Weights of a small transformer language model: vocabulary 2048, 350M tokens.
MLP neurons of a small language model. Each row is named by its layer, matrix (up: input weights) and neuron, and shows model dimensions 48-111. Each number is 50 + 10 x the weight over its row's rms, rounded and kept within 0 to 99.
Before each neuron's rows, "fires in" lists the words (lower case) most often at its 100 highest values on Wikipedia text that the model never trained on.

fires in: "later", "also", "then", "life"
L4.up122:49 51 62 52 44 42 52 45 47 35 42 55 38 57 60 51 58 45 34 47 52 61 74 56 46 62 29 58 63 52 50 25 56 54 49 51 34 38 63 60 47 46 53 45 46 62 42 55 35 34 51 57 42 33 37 49 49 57 57 41 66 52 57 49

fires in: "the", "in", "conference", "qualification", "anthony", "during"
L2.up621:44 64 36 49 38 69 61 75 47 54 58 53 30 57 55 61 35 54 56 52 39 68 49 55 54 35 62 63 41 43 62 49 41 45 33 64 43 61 52 44 55 34 49 55 60 45 42 52 37 43 39 58 45 48 56 46 58 52 57 53 51 36 43 32

fires in: "who", "which", "they"
L5.up90:54 39 63 45 47 44 52 41 58 41 37 51 39 57 36 42 67 57 43 49 68 75 48 55 48 42 41 45 43 53 46 57 52 48 45 52 50 44 59 50 47 70 50 74 50 57 50 61 55 54 58 57 47 41 50 60 46 57 49 39 63 56 51 57

fires in: "career", "life", "as", "arts", "years", "they"
L2.up221:63 57 79 42 43 47 39 53 43 30 66 46 35 57 55 52 61 51 32 20 41 44 49 58 45 57 43 49 58 46 53 56 58 38 55 50 45 45 63 57 66 47 64 72 42 62 36 63 61 41 56 44 47 65 44 59 51 55 50 46 66 39 48 62

fires in: "also", "then", "except"
L8.up176:50 56 59 44 59 45 48 56 31 45 33 52 47 58 48 65 54 39 46 47 50 53 45 57 53 56 34 54 49 41 55 51 38 46 45 65 49 40 61 44 69 36 46 51 65 61 41 63 43 45 66 59 48 41 37 39 51 53 57 37 65 31 55 52

fires in: "of", "s", "the", "his", "were"
L7.up570:36 40 63 49 48 59 58 62 40 57 42 47 44 45 48 57 50 43 42 56 71 58 45 53 46 51 43 57 58 40 66 58 47 49 31 42 39 47 44 55 53 40 31 58 39 69 62 59 64 49 64 59 61 29 69 62 63 39 48 47 75 48 60 56

fires in: "the", "and", "it"
L11.up63:56 69 52 45 52 46 34 65 63 56 52 56 41 60 60 72 58 51 35 47 55 56 58 54 67 59 46 79 49 36 40 45 61 49 48 57 57 42 40 25 55 73 35 48 59 36 55 58 41 37 36 41 45 52 53 47 57 37 53 37 68 52 49 52

fires in: "mathbf", "takes", "that", "build", "set", "take"
L11.up546:47 51 57 48 61 60 37 39 34 54 63 51 40 58 58 51 68 64 52 47 57 42 66 59 43 42 66 49 54 47 47 57 46 54 56 47 45 47 31 39 54 38 31 61 48 55 48 34 34 26 44 51 32 64 48 37 58 55 43 57 41 57 37 54

fires in: "minister", "age", "saint", "mcallister", "secretary", "register"
L2.up29:26 45 60 58 57 59 38 41 51 51 66 38 37 62 58 58 50 75 54 49 54 30 69 59 48 56 49 39 42 61 48 49 52 70 37 50 54 48 76 59 64 54 43 60 33 43 58 46 49 53 41 57 40 38 56 52 67 53 46 56 63 45 57 43

fires in: "as", "made", "played", "won", "received"
L8.up325:51 49 72 41 49 63 48 62 37 51 49 69 36 56 46 43 33 53 54 36 79 61 55 52 44 70 57 65 49 36 56 55 28 46 48 53 44 54 37 46 49 46 53 65 49 45 54 28 47 49 60 51 49 42 55 42 55 40 52 44 80 44 51 40

fires in: "as", "with", "by", "for", "without", "at"
L4.up330:49 38 49 54 58 47 48 45 43 49 48 49 43 43 35 28 25 68 58 40 72 48 52 54 40 45 69 60 54 49 45 77 28 48 33 62 54 57 30 45 56 59 41 60 53 62 61 53 56 53 51 68 35 49 61 53 71 53 55 55 73 54 57 42

fires in: "of", "that", "often", "about", "received"
L7.up112:46 46 64 50 63 73 57 50 34 60 40 67 39 44 56 33 63 51 60 37 72 47 48 52 42 50 49 56 63 61 51 63 52 39 49 57 44 49 40 53 34 52 51 45 52 51 64 54 34 47 42 61 42 42 39 42 56 64 53 43 64 35 46 34

fires in: "league", "division", "certifications", "party", "place"
L4.up84:35 53 45 42 47 58 57 61 53 52 26 58 32 63 53 55 28 63 49 41 45 50 42 57 63 35 50 62 28 44 66 26 38 38 36 47 49 46 56 57 42 49 55 29 47 49 53 49 52 38 52 56 42 46 50 53 63 54 61 32 51 48 44 27

fires in: "had", "would", "has", "could", "have"
L4.up365:35 61 65 38 58 43 47 38 52 43 42 51 32 52 38 63 45 52 51 54 73 51 51 57 58 51 31 51 41 40 63 66 43 58 55 62 43 57 35 36 39 43 36 69 50 55 49 57 52 49 51 71 52 44 61 26 46 41 51 31 50 56 42 60

fires in: "the", "founded"
L5.up303:51 50 48 56 50 56 44 56 44 50 41 49 49 79 55 51 58 33 44 52 50 78 60 57 54 51 48 49 50 51 63 49 51 35 54 33 51 69 39 40 68 49 44 45 35 60 62 29 36 50 48 44 42 53 74 50 49 40 38 51 58 50 36 52

fires in: "a", "its", "more"
L12.up227:46 40 50 44 58 54 43 66 47 63 41 34 44 48 40 54 37 42 71 46 67 54 55 53 50 40 27 43 40 55 52 56 72 55 38 58 47 64 44 60 72 48 54 56 34 51 62 48 49 54 50 68 37 40 59 48 47 58 37 45 61 55 33 48

fires in: "of", "governor", "air", "class", "operations", "william"
L2.up116:53 48 57 48 51 46 52 56 42 26 60 49 51 56 44 67 61 48 58 37 46 53 59 57 37 52 59 47 45 44 60 54 53 59 53 44 56 44 70 40 52 52 76 44 47 50 24 57 40 40 63 46 57 37 33 47 56 51 49 57 57 39 40 32

fires in: "and", "the", "or", "most", "a"
L5.up170:56 56 70 46 45 61 47 42 45 57 54 49 36 39 33 66 60 37 48 53 63 56 48 54 50 41 36 70 47 38 61 47 76 54 66 55 51 55 43 52 53 57 56 74 54 47 44 53 63 45 31 50 53 31 39 56 61 39 52 47 65 38 34 62

fires in: "of", "national", "international", "arts"
L5.up534:53 40 69 55 47 69 57 38 47 44 48 32 46 67 38 44 54 51 42 33 74 65 58 57 54 51 49 43 58 39 67 47 70 50 64 36 60 43 48 41 68 58 72 48 58 52 47 46 51 41 54 37 60 40 40 48 53 41 49 50 58 44 48 47

fires in: "in", "by"
L2.up5:53 36 41 62 51 49 34 74 45 45 46 29 27 45 52 51 53 67 61 56 52 50 58 51 50 48 59 59 62 37 50 42 34 48 35 66 52 56 30 46 49 47 44 63 45 57 47 56 47 50 43 61 46 52 40 46 61 58 46 61 63 45 60 43

fires in: "of", "theatre", "view"
L7.up164:56 69 65 48 44 46 38 55 61 56 57 34 51 56 64 42 56 65 51 48 68 52 56 59 39 45 49 47 57 49 64 45 61 19 48 43 52 58 54 47 55 52 50 64 45 64 47 47 57 54 50 34 59 48 52 60 47 52 55 53 54 50 51 44

fires in: "under", "following", "due", "according"
L2.up59:27 69 54 33 50 58 60 47 43 43 37 59 41 56 43 45 35 65 60 39 61 66 53 58 42 49 31 50 52 47 52 51 35 38 42 38 50 48 51 60 45 41 55 61 52 36 63 44 41 48 52 50 39 52 51 29 60 42 41 60 47 60 56 54

fires in: "was", "the", "to", "this", "at", "one"
L12.up620:47 56 72 45 42 60 54 77 45 44 64 66 46 59 34 65 59 42 44 50 49 52 42 58 40 44 42 66 53 44 67 54 41 30 67 41 69 50 58 67 47 55 57 53 52 66 51 63 47 49 48 66 34 55 37 47 53 53 51 23 65 31 39 43

fires in: "k", "mathbf", "middle", "of", "km", "2"
L7.up120:52 47 44 54 65 45 47 52 60 49 49 38 56 74 54 48 62 67 46 61 61 50 66 56 18 49 72 40 50 51 69 45 51 38 55 40 44 42 62 38 60 44 40 58 59 45 38 60 68 39 47 62 43 46 50 48 50 58 30 47 69 49 32 51

fires in: "they", "she", "only", "to", "ever"
L11.up603:43 48 70 48 54 56 40 48 43 56 42 40 36 44 36 65 53 43 51 39 62 46 52 52 47 49 37 56 41 38 63 52 62 60 57 38 65 52 50 46 45 51 47 74 41 56 56 48 36 52 42 60 66 39 52 53 54 45 43 30 54 40 40 53

fires in: "south", "north", "northwest", "southwest"
L2.up149:54 45 56 55 64 52 42 54 62 37 55 50 51 63 50 58 54 65 51 21 65 57 59 59 33 47 53 54 59 39 63 51 51 61 46 44 70 47 43 57 82 41 58 47 62 57 58 51 37 51 53 43 60 36 30 69 54 39 47 34 41 37 47 42

fires in: "in", "to", "school", "championships", "at"
L7.up215:45 52 52 65 61 49 76 59 39 45 55 60 35 45 44 54 41 57 48 66 53 50 46 54 54 52 57 36 55 43 67 41 68 58 41 35 55 33 48 45 46 56 68 47 55 67 25 47 50 51 62 52 49 28 39 61 57 56 52 32 57 38 52 54

fires in: "from", "left", "ft", "density", "rights", "japanese"
L4.up137:34 44 70 42 45 52 52 55 39 52 52 39 43 60 51 28 51 56 43 49 67 45 51 59 52 43 42 51 54 43 49 35 55 55 49 38 36 47 60 56 63 62 35 56 38 58 52 63 41 44 70 49 58 53 68 40 36 45 57 31 55 31 22 52

fires in: "the", "theatre"
L12.up638:45 47 60 58 60 58 51 60 47 64 40 34 39 71 40 51 43 51 53 53 61 55 41 53 53 44 55 57 44 44 58 64 65 48 40 58 76 68 42 68 57 48 47 70 43 45 53 53 50 56 59 79 27 24 55 52 37 49 50 55 56 33 42 39

fires in: "all", "allowed", "alloy", "half", "three"
L7.up443:30 44 65 27 34 45 57 56 46 57 36 44 42 49 27 67 37 52 30 33 55 50 66 57 42 32 49 56 48 53 63 41 52 47 61 21 43 39 51 45 42 66 46 59 66 40 58 44 47 46 53 59 48 20 35 45 51 39 52 53 50 41 47 61

fires in: "the"
L5.up428:40 56 57 52 43 58 53 60 39 68 55 40 36 52 55 55 49 63 54 57 58 44 53 56 41 41 52 46 37 54 51 43 57 35 48 59 50 59 41 45 48 58 50 56 53 60 42 33 57 46 42 63 44 36 72 49 39 47 43 42 61 33 48 64

fires in: "that", "between", "both", "the"
L2.up35:35 44 62 45 47 69 41 54 56 55 49 48 32 64 48 55 67 67 49 39 58 49 57 54 43 58 48 71 54 42 59 56 24 62 50 57 58 42 66 42 50 48 49 70 45 46 49 56 53 51 41 68 55 37 51 48 55 55 38 28 59 43 38 52

fires in: "of", "japanese", "total"
L5.up575:45 63 61 41 47 62 56 50 45 51 60 52 34 60 42 48 53 50 36 58 84 50 49 54 47 48 45 56 49 52 80 27 62 58 41 40 34 48 53 43 56 50 44 58 34 74 43 60 45 40 42 52 55 40 49 35 49 51 52 53 55 58 45 39

fires in: "in", "played", "american", "an", "at", "career"
L4.up354:48 73 41 50 45 61 67 71 42 46 67 48 32 57 39 38 52 53 59 56 51 52 44 57 48 39 55 55 33 37 50 57 45 50 48 62 49 65 56 36 51 50 63 49 63 52 26 44 45 46 37 38 57 59 32 57 50 51 54 49 43 30 31 52

fires in: "and", "early", "asian"
L5.up498:23 55 60 42 53 40 44 53 46 38 60 48 42 54 62 70 46 49 42 49 54 51 50 56 69 54 52 59 56 47 49 62 49 58 50 52 56 39 47 69 51 43 44 54 24 56 63 84 49 44 48 64 55 48 50 59 70 54 33 16 63 43 52 48

fires in: "of"
L5.up46:38 64 63 68 71 46 58 60 45 49 64 53 46 53 32 58 60 81 54 52 64 50 40 61 35 41 56 51 49 60 63 36 61 42 49 41 33 58 46 41 56 43 49 54 60 63 59 57 56 55 40 62 46 21 48 54 48 34 52 60 25 66 54 58

fires in: "june", "september", "january", "october", "august", "july"
L2.up536:51 75 39 43 44 52 49 58 58 45 48 51 30 45 57 61 57 52 47 58 56 51 54 62 37 46 40 52 51 45 48 31 54 62 40 68 27 58 48 55 58 30 47 58 52 45 50 44 51 51 49 46 54 49 55 34 44 51 48 53 71 34 52 66

fires in: "of", "in", "around"
L11.up294:44 49 48 77 65 54 58 55 38 39 64 30 34 53 60 30 54 70 45 50 60 39 45 52 42 45 49 56 64 43 53 32 38 43 58 65 42 60 49 45 50 55 28 68 48 39 57 52 56 53 32 57 78 37 34 66 60 62 44 53 67 62 51 44

fires in: "they", "he", "and", "but"
L5.up346:23 56 41 41 41 55 48 45 46 24 65 59 51 52 46 60 47 52 35 56 53 37 42 58 51 52 64 55 56 39 59 38 50 47 37 66 38 53 49 56 54 40 61 62 42 41 61 58 61 56 70 52 68 55 64 58 52 42 46 37 59 44 64 49

fires in: "aus", "ita", "usa", "esp", "jpn", "at"
L8.up557:30 54 48 41 51 39 61 55 28 48 50 47 43 65 58 51 42 35 42 37 67 38 49 60 42 44 42 65 45 35 58 32 34 33 39 45 46 56 40 64 51 66 49 56 28 80 37 53 38 48 51 53 64 47 54 58 61 63 48 40 56 53 59 40

fires in: "later", "also", "then", "and", "lady", "assembly"
L11.up443:56 35 64 64 50 48 36 56 42 51 41 52 41 55 38 41 38 38 23 43 50 53 52 49 40 38 55 51 39 46 53 56 47 47 56 41 36 55 49 73 60 66 46 54 47 60 37 53 48 47 33 52 45 42 45 64 42 49 38 46 73 42 56 50

fires in: "it", "this", "art", "party", "india"
L2.up173:51 56 57 55 49 46 48 54 36 55 49 37 47 57 43 45 41 56 45 49 64 64 51 60 41 58 51 58 67 48 56 43 54 45 52 51 60 48 64 48 52 54 45 54 44 64 36 60 39 44 70 44 32 43 63 32 69 35 34 45 53 38 57 44

fires in: "born", "released", "place", "time", "died"
L7.up499:44 70 37 32 47 46 67 49 55 30 60 55 30 56 26 63 41 24 33 43 64 44 59 59 41 61 59 54 47 56 58 32 39 55 38 44 29 50 60 62 51 45 51 49 51 71 53 61 57 44 48 52 50 50 47 53 48 57 57 34 52 42 54 46

fires in: "born", "died", "is", "married", "from", "investment"
L2.up486:44 59 54 49 56 45 56 56 51 43 57 42 34 63 43 51 61 47 42 54 46 40 50 61 60 55 63 44 55 53 57 57 50 66 31 63 57 48 58 65 45 50 39 54 39 55 48 57 50 59 58 48 49 53 30 42 71 56 55 34 83 31 41 64

fires in: "the", "league", "at", "season", "their", "division"
L2.up451:36 51 46 46 38 66 59 56 48 61 57 50 35 47 53 52 40 64 60 63 59 39 46 59 59 28 61 45 44 49 47 53 49 35 38 61 45 58 54 39 47 30 41 66 62 51 64 56 54 51 44 56 55 58 50 37 57 56 58 29 50 38 45 43

fires in: "of", "to", "or", "up", "on"
L5.up637:46 50 31 64 55 68 44 56 33 42 49 61 41 48 47 50 58 58 57 60 48 50 51 58 45 41 48 50 55 60 59 41 52 49 63 59 37 67 45 46 54 48 35 42 42 35 45 45 36 48 55 52 40 49 46 62 50 57 41 47 64 42 36 64

fires in: "was", "is", "became"
L12.up416:48 63 65 38 49 51 50 56 42 45 59 56 51 51 37 49 38 39 61 38 52 48 53 61 39 56 40 43 54 47 74 37 61 79 55 65 46 54 29 61 64 60 50 51 45 62 47 52 42 29 38 63 54 40 23 51 48 50 45 56 63 61 41 45

fires in: "at", "out", "part", "media"
L8.up491:43 48 68 63 75 60 61 59 39 46 55 39 26 43 34 36 39 53 51 49 56 55 62 55 41 50 48 52 65 43 76 37 40 35 59 44 63 40 41 54 57 42 66 35 50 40 42 50 49 45 53 51 38 52 43 59 78 39 59 64 46 54 49 66

fires in: "the"
L9.up277:28 40 59 46 62 54 57 52 43 51 57 37 51 74 45 50 65 54 42 50 51 54 62 44 37 64 44 66 34 58 62 63 57 47 46 44 52 50 62 43 66 72 40 55 63 47 56 45 53 40 43 52 58 36 57 39 39 32 46 36 65 42 54 55

fires in: "that"
L5.up502:47 66 58 57 58 51 54 61 52 44 42 54 40 48 48 45 56 61 44 37 54 26 52 58 40 49 54 59 58 67 58 43 53 53 65 41 48 58 30 51 41 41 41 61 42 61 78 58 62 34 21 26 42 53 44 51 39 40 49 36 55 53 61 66

fires in: "and", "or", "to", "compared"
L11.up452:44 56 53 54 50 46 42 58 44 49 46 49 55 48 36 45 42 52 33 39 42 51 58 52 56 60 38 51 35 36 57 41 65 57 43 47 35 51 30 47 54 59 59 63 22 34 56 52 41 48 57 56 60 41 50 54 58 48 45 41 68 60 47 52

fires in: "states", "s", "age", "qualification", "state"
L4.up613:44 59 46 55 56 61 49 46 36 56 60 47 40 47 57 59 34 68 43 37 65 52 47 56 39 37 58 45 32 46 62 45 41 61 23 48 54 40 48 42 60 53 38 49 49 59 54 70 62 50 55 66 42 61 43 42 76 51 59 70 60 44 55 47

fires in: "of", "improve", "leave"
L9.up35:31 53 36 55 59 54 58 65 54 35 48 50 52 43 52 52 66 49 58 42 66 51 50 56 40 38 42 69 43 37 60 50 48 61 49 55 39 60 47 59 54 63 53 46 45 51 50 50 18 28 44 68 36 48 49 56 36 52 40 56 55 55 46 46

fires in: "at", "n"
L2.up356:37 54 43 45 62 65 55 55 57 24 64 43 38 69 34 44 56 58 45 47 50 36 55 59 32 65 60 44 50 51 52 48 56 39 48 49 40 37 60 66 45 49 44 37 45 59 49 49 41 47 47 38 53 41 51 53 62 57 48 40 56 58 64 47

fires in: "he", "was", "heavy"
L2.up263:51 50 63 63 45 53 44 61 50 50 46 41 39 45 47 50 69 70 49 42 58 52 67 60 46 58 50 40 64 35 66 50 62 49 51 58 50 48 46 53 59 56 67 66 50 41 47 44 44 51 47 51 41 37 45 47 46 37 37 31 61 48 47 51

fires in: "division", "league", "championships", "cup", "school"
L8.up451:43 62 55 44 54 65 67 33 43 57 55 51 40 46 36 45 55 73 44 46 69 44 51 55 48 49 63 47 44 44 52 56 59 37 60 28 55 61 49 49 39 62 41 48 52 64 32 44 52 29 45 58 61 54 32 58 49 54 47 39 53 63 37 46

fires in: "at"
L9.up515:25 42 64 56 66 56 55 52 33 37 65 22 53 66 50 49 56 59 52 52 56 49 58 48 41 61 55 51 47 58 67 54 43 53 41 51 62 49 49 58 58 53 43 66 53 63 57 50 45 46 50 43 52 40 46 33 63 41 62 47 73 48 51 49

fires in: "of", "made", "completed"
L7.up273:53 42 56 49 46 50 53 44 36 55 66 40 41 40 50 35 58 41 48 54 65 59 52 56 30 53 59 64 47 63 64 32 31 52 44 55 37 60 33 44 54 18 54 64 38 41 56 58 54 51 52 39 66 42 55 61 44 54 47 50 70 43 44 26

fires in: "of", "best", "professional", "degree"
L5.up155:66 54 67 52 40 29 56 49 31 57 41 45 41 50 52 26 48 63 40 44 43 62 62 54 50 57 40 47 47 56 80 40 60 34 53 39 40 45 51 51 49 39 64 42 36 60 49 61 54 41 49 43 60 41 49 43 62 43 49 48 60 38 30 51

fires in: "the", "of", "and", "his"
L9.up184:57 47 57 56 48 68 46 73 41 50 50 29 43 55 52 41 62 61 63 39 51 60 50 58 29 41 49 59 55 53 49 35 48 43 44 35 51 45 32 70 61 57 41 64 48 67 65 69 29 47 42 55 59 43 49 43 40 55 41 43 42 50 50 71

fires in: "of", "the", "between"
L2.up508:47 42 46 56 63 48 44 56 49 57 48 46 54 58 49 45 54 39 45 28 63 73 57 55 40 56 34 69 52 61 84 42 35 63 49 50 49 66 64 50 57 57 52 56 38 50 64 51 39 61 42 57 44 50 57 62 56 43 31 57 46 61 44 36

fires in: "the", "s", "utc"
L9.up529:53 68 49 48 50 64 60 70 37 45 40 59 45 70 45 49 54 50 36 55 59 69 52 52 29 21 40 59 43 34 73 50 46 73 58 62 55 47 39 58 56 52 51 42 63 72 40 48 52 44 53 40 40 46 59 41 49 53 37 64 66 48 66 52

fires in: "election", "party", "part", "cup", "division"
L4.up516:47 68 37 47 49 72 50 57 30 33 57 56 41 52 49 22 39 69 52 45 52 61 59 56 59 45 48 54 44 57 71 53 61 33 55 49 59 44 42 42 63 47 52 51 61 70 53 66 51 36 42 54 53 49 42 32 70 52 69 35 61 39 41 45

fires in: "in", "as", "from", "an", "at"
L2.up355:54 38 51 49 55 42 50 67 58 49 39 46 33 35 46 38 54 54 52 58 55 59 57 57 50 59 56 63 53 44 50 53 43 43 40 52 44 70 65 63 47 50 51 52 47 68 54 55 32 63 41 67 42 56 48 64 62 59 38 55 65 60 62 43

fires in: "all", "of", "alloy", "under", "living", "allowed"
L5.up425:38 53 46 65 56 49 44 55 54 48 50 47 36 57 33 73 57 73 47 44 59 58 52 57 44 48 54 42 50 37 59 51 36 52 46 37 44 49 43 50 65 57 46 49 29 35 44 51 46 44 66 56 45 41 21 56 62 42 47 57 52 49 65 68

fires in: "september", "february", "march", "january", "july", "august"
L2.up382:61 50 37 36 46 47 65 67 56 38 39 63 38 59 40 66 55 44 49 45 54 59 51 62 35 46 52 42 47 43 54 36 53 48 48 68 48 54 58 65 61 40 31 51 37 56 64 52 30 46 59 62 50 51 48 52 58 50 54 64 61 38 68 62

fires in: "of", "association", "club", "assembly", "africa"
L5.up621:38 65 50 65 55 58 42 32 54 47 44 51 45 70 54 47 53 42 56 54 61 63 58 57 36 61 40 56 43 53 51 42 40 53 46 58 56 67 72 55 63 50 56 69 50 53 44 43 49 52 59 37 63 57 42 45 51 48 49 66 59 54 45 42

fires in: "with"
L8.up180:36 66 52 49 55 44 48 54 44 54 58 40 37 42 40 29 45 67 55 50 63 45 52 53 49 64 70 58 31 39 65 37 49 49 50 56 52 42 40 30 66 57 61 58 52 55 46 61 41 38 52 52 60 49 47 32 52 44 40 45 64 37 44 50

fires in: "was", "time", "died"
L11.up204:42 37 51 63 57 37 50 60 49 43 41 39 38 54 53 60 47 64 51 51 57 66 58 53 44 54 62 46 48 53 54 44 58 44 66 54 58 44 47 56 52 51 59 53 40 63 51 70 48 50 44 60 24 34 56 49 61 52 30 23 63 53 50 50

fires in: "was", "they", "were", "had", "initially"
L9.up177:51 32 73 49 60 54 43 42 45 38 56 52 49 46 44 57 51 67 50 46 79 54 42 55 38 60 52 46 51 39 42 57 59 57 43 66 40 40 46 55 43 62 59 57 40 59 48 38 44 53 52 61 53 29 55 49 37 39 50 28 49 40 52 58

fires in: "and", "which", "but", "where", "manager", "however"
L7.up560:34 68 51 50 49 48 64 42 45 55 45 41 48 44 34 64 61 55 43 42 57 59 49 54 53 53 58 58 39 62 59 42 51 32 67 57 50 51 31 53 38 56 61 60 56 49 54 60 44 30 47 44 67 41 59 53 44 43 42 31 72 47 58 55

fires in: "s", "first", "held", "their", "place", "his"
L5.up528:36 53 38 49 66 53 64 58 34 51 60 64 27 52 49 41 53 47 47 41 52 53 57 58 59 55 65 45 51 46 76 42 40 35 40 67 47 46 45 44 60 37 48 27 56 47 39 41 44 49 67 48 42 38 41 50 49 57 65 59 42 26 44 39

fires in: "began", "also", "started", "finished", "first", "following"
L9.up85:47 49 56 58 40 32 48 63 30 47 48 43 41 36 58 60 60 59 40 35 64 51 46 58 43 58 55 53 47 50 56 26 59 44 45 58 58 51 67 51 53 45 66 54 33 73 38 44 63 57 63 59 35 38 43 40 48 52 56 26 45 20 56 57

fires in: "the", "at"
L4.up239:50 42 52 47 57 54 48 55 41 54 47 41 50 66 42 38 48 48 54 39 51 64 49 56 58 38 48 29 36 25 53 31 53 40 46 60 60 44 66 65 49 47 84 41 47 58 46 45 32 46 43 69 47 48 51 49 56 53 37 40 62 41 48 53

fires in: "early", "name", "high", "end", "other", "website"
L2.up484:41 63 48 59 54 36 62 51 48 45 44 41 27 40 37 40 47 62 53 58 72 62 52 59 44 47 35 48 42 50 48 34 49 53 56 46 43 42 59 36 70 38 53 43 55 53 39 53 23 54 60 45 45 44 49 46 41 49 32 47 43 49 46 53

fires in: "was", "also", "being", "been"
L12.up355:46 50 48 52 57 51 56 61 46 31 53 60 50 46 55 45 47 58 52 40 69 49 47 55 37 62 39 55 35 52 52 33 57 59 64 52 50 58 47 69 73 50 49 63 38 62 36 59 47 32 42 61 51 49 49 59 49 50 51 32 50 37 63 43

fires in: "made", "with", "had", "due", "under"
L4.up8:44 32 53 55 59 43 42 41 42 37 40 38 46 49 44 39 55 68 60 36 71 64 52 60 41 45 58 31 55 46 53 53 50 37 52 59 36 59 50 30 52 54 38 63 48 42 60 54 36 44 55 47 38 51 51 57 74 45 31 53 64 52 62 48

fires in: "a"
L2.up201:40 61 53 35 43 39 45 47 53 53 44 54 38 43 43 69 48 43 63 41 66 48 53 58 56 51 45 52 40 50 44 42 42 59 55 60 55 77 59 40 57 32 41 39 39 45 79 52 38 60 42 55 46 38 48 50 51 59 34 63 44 49 44 50

fires in: "the", "step"
L4.up265:50 65 39 37 49 52 55 41 46 61 35 49 53 58 35 38 48 42 61 46 50 60 47 57 57 52 39 69 35 44 53 33 59 48 46 50 62 50 39 42 66 57 54 63 53 68 57 47 56 50 36 48 57 35 39 38 57 50 46 22 48 52 38 41

fires in: "has", "also", "have", "they", "who", "had"
L2.up310:43 62 62 46 49 51 44 40 53 24 59 42 52 49 61 42 40 58 39 41 69 38 52 55 50 56 44 57 56 40 67 51 48 65 36 63 54 48 54 50 41 65 53 66 53 46 49 45 48 54 36 56 38 33 48 39 53 53 55 21 77 46 56 60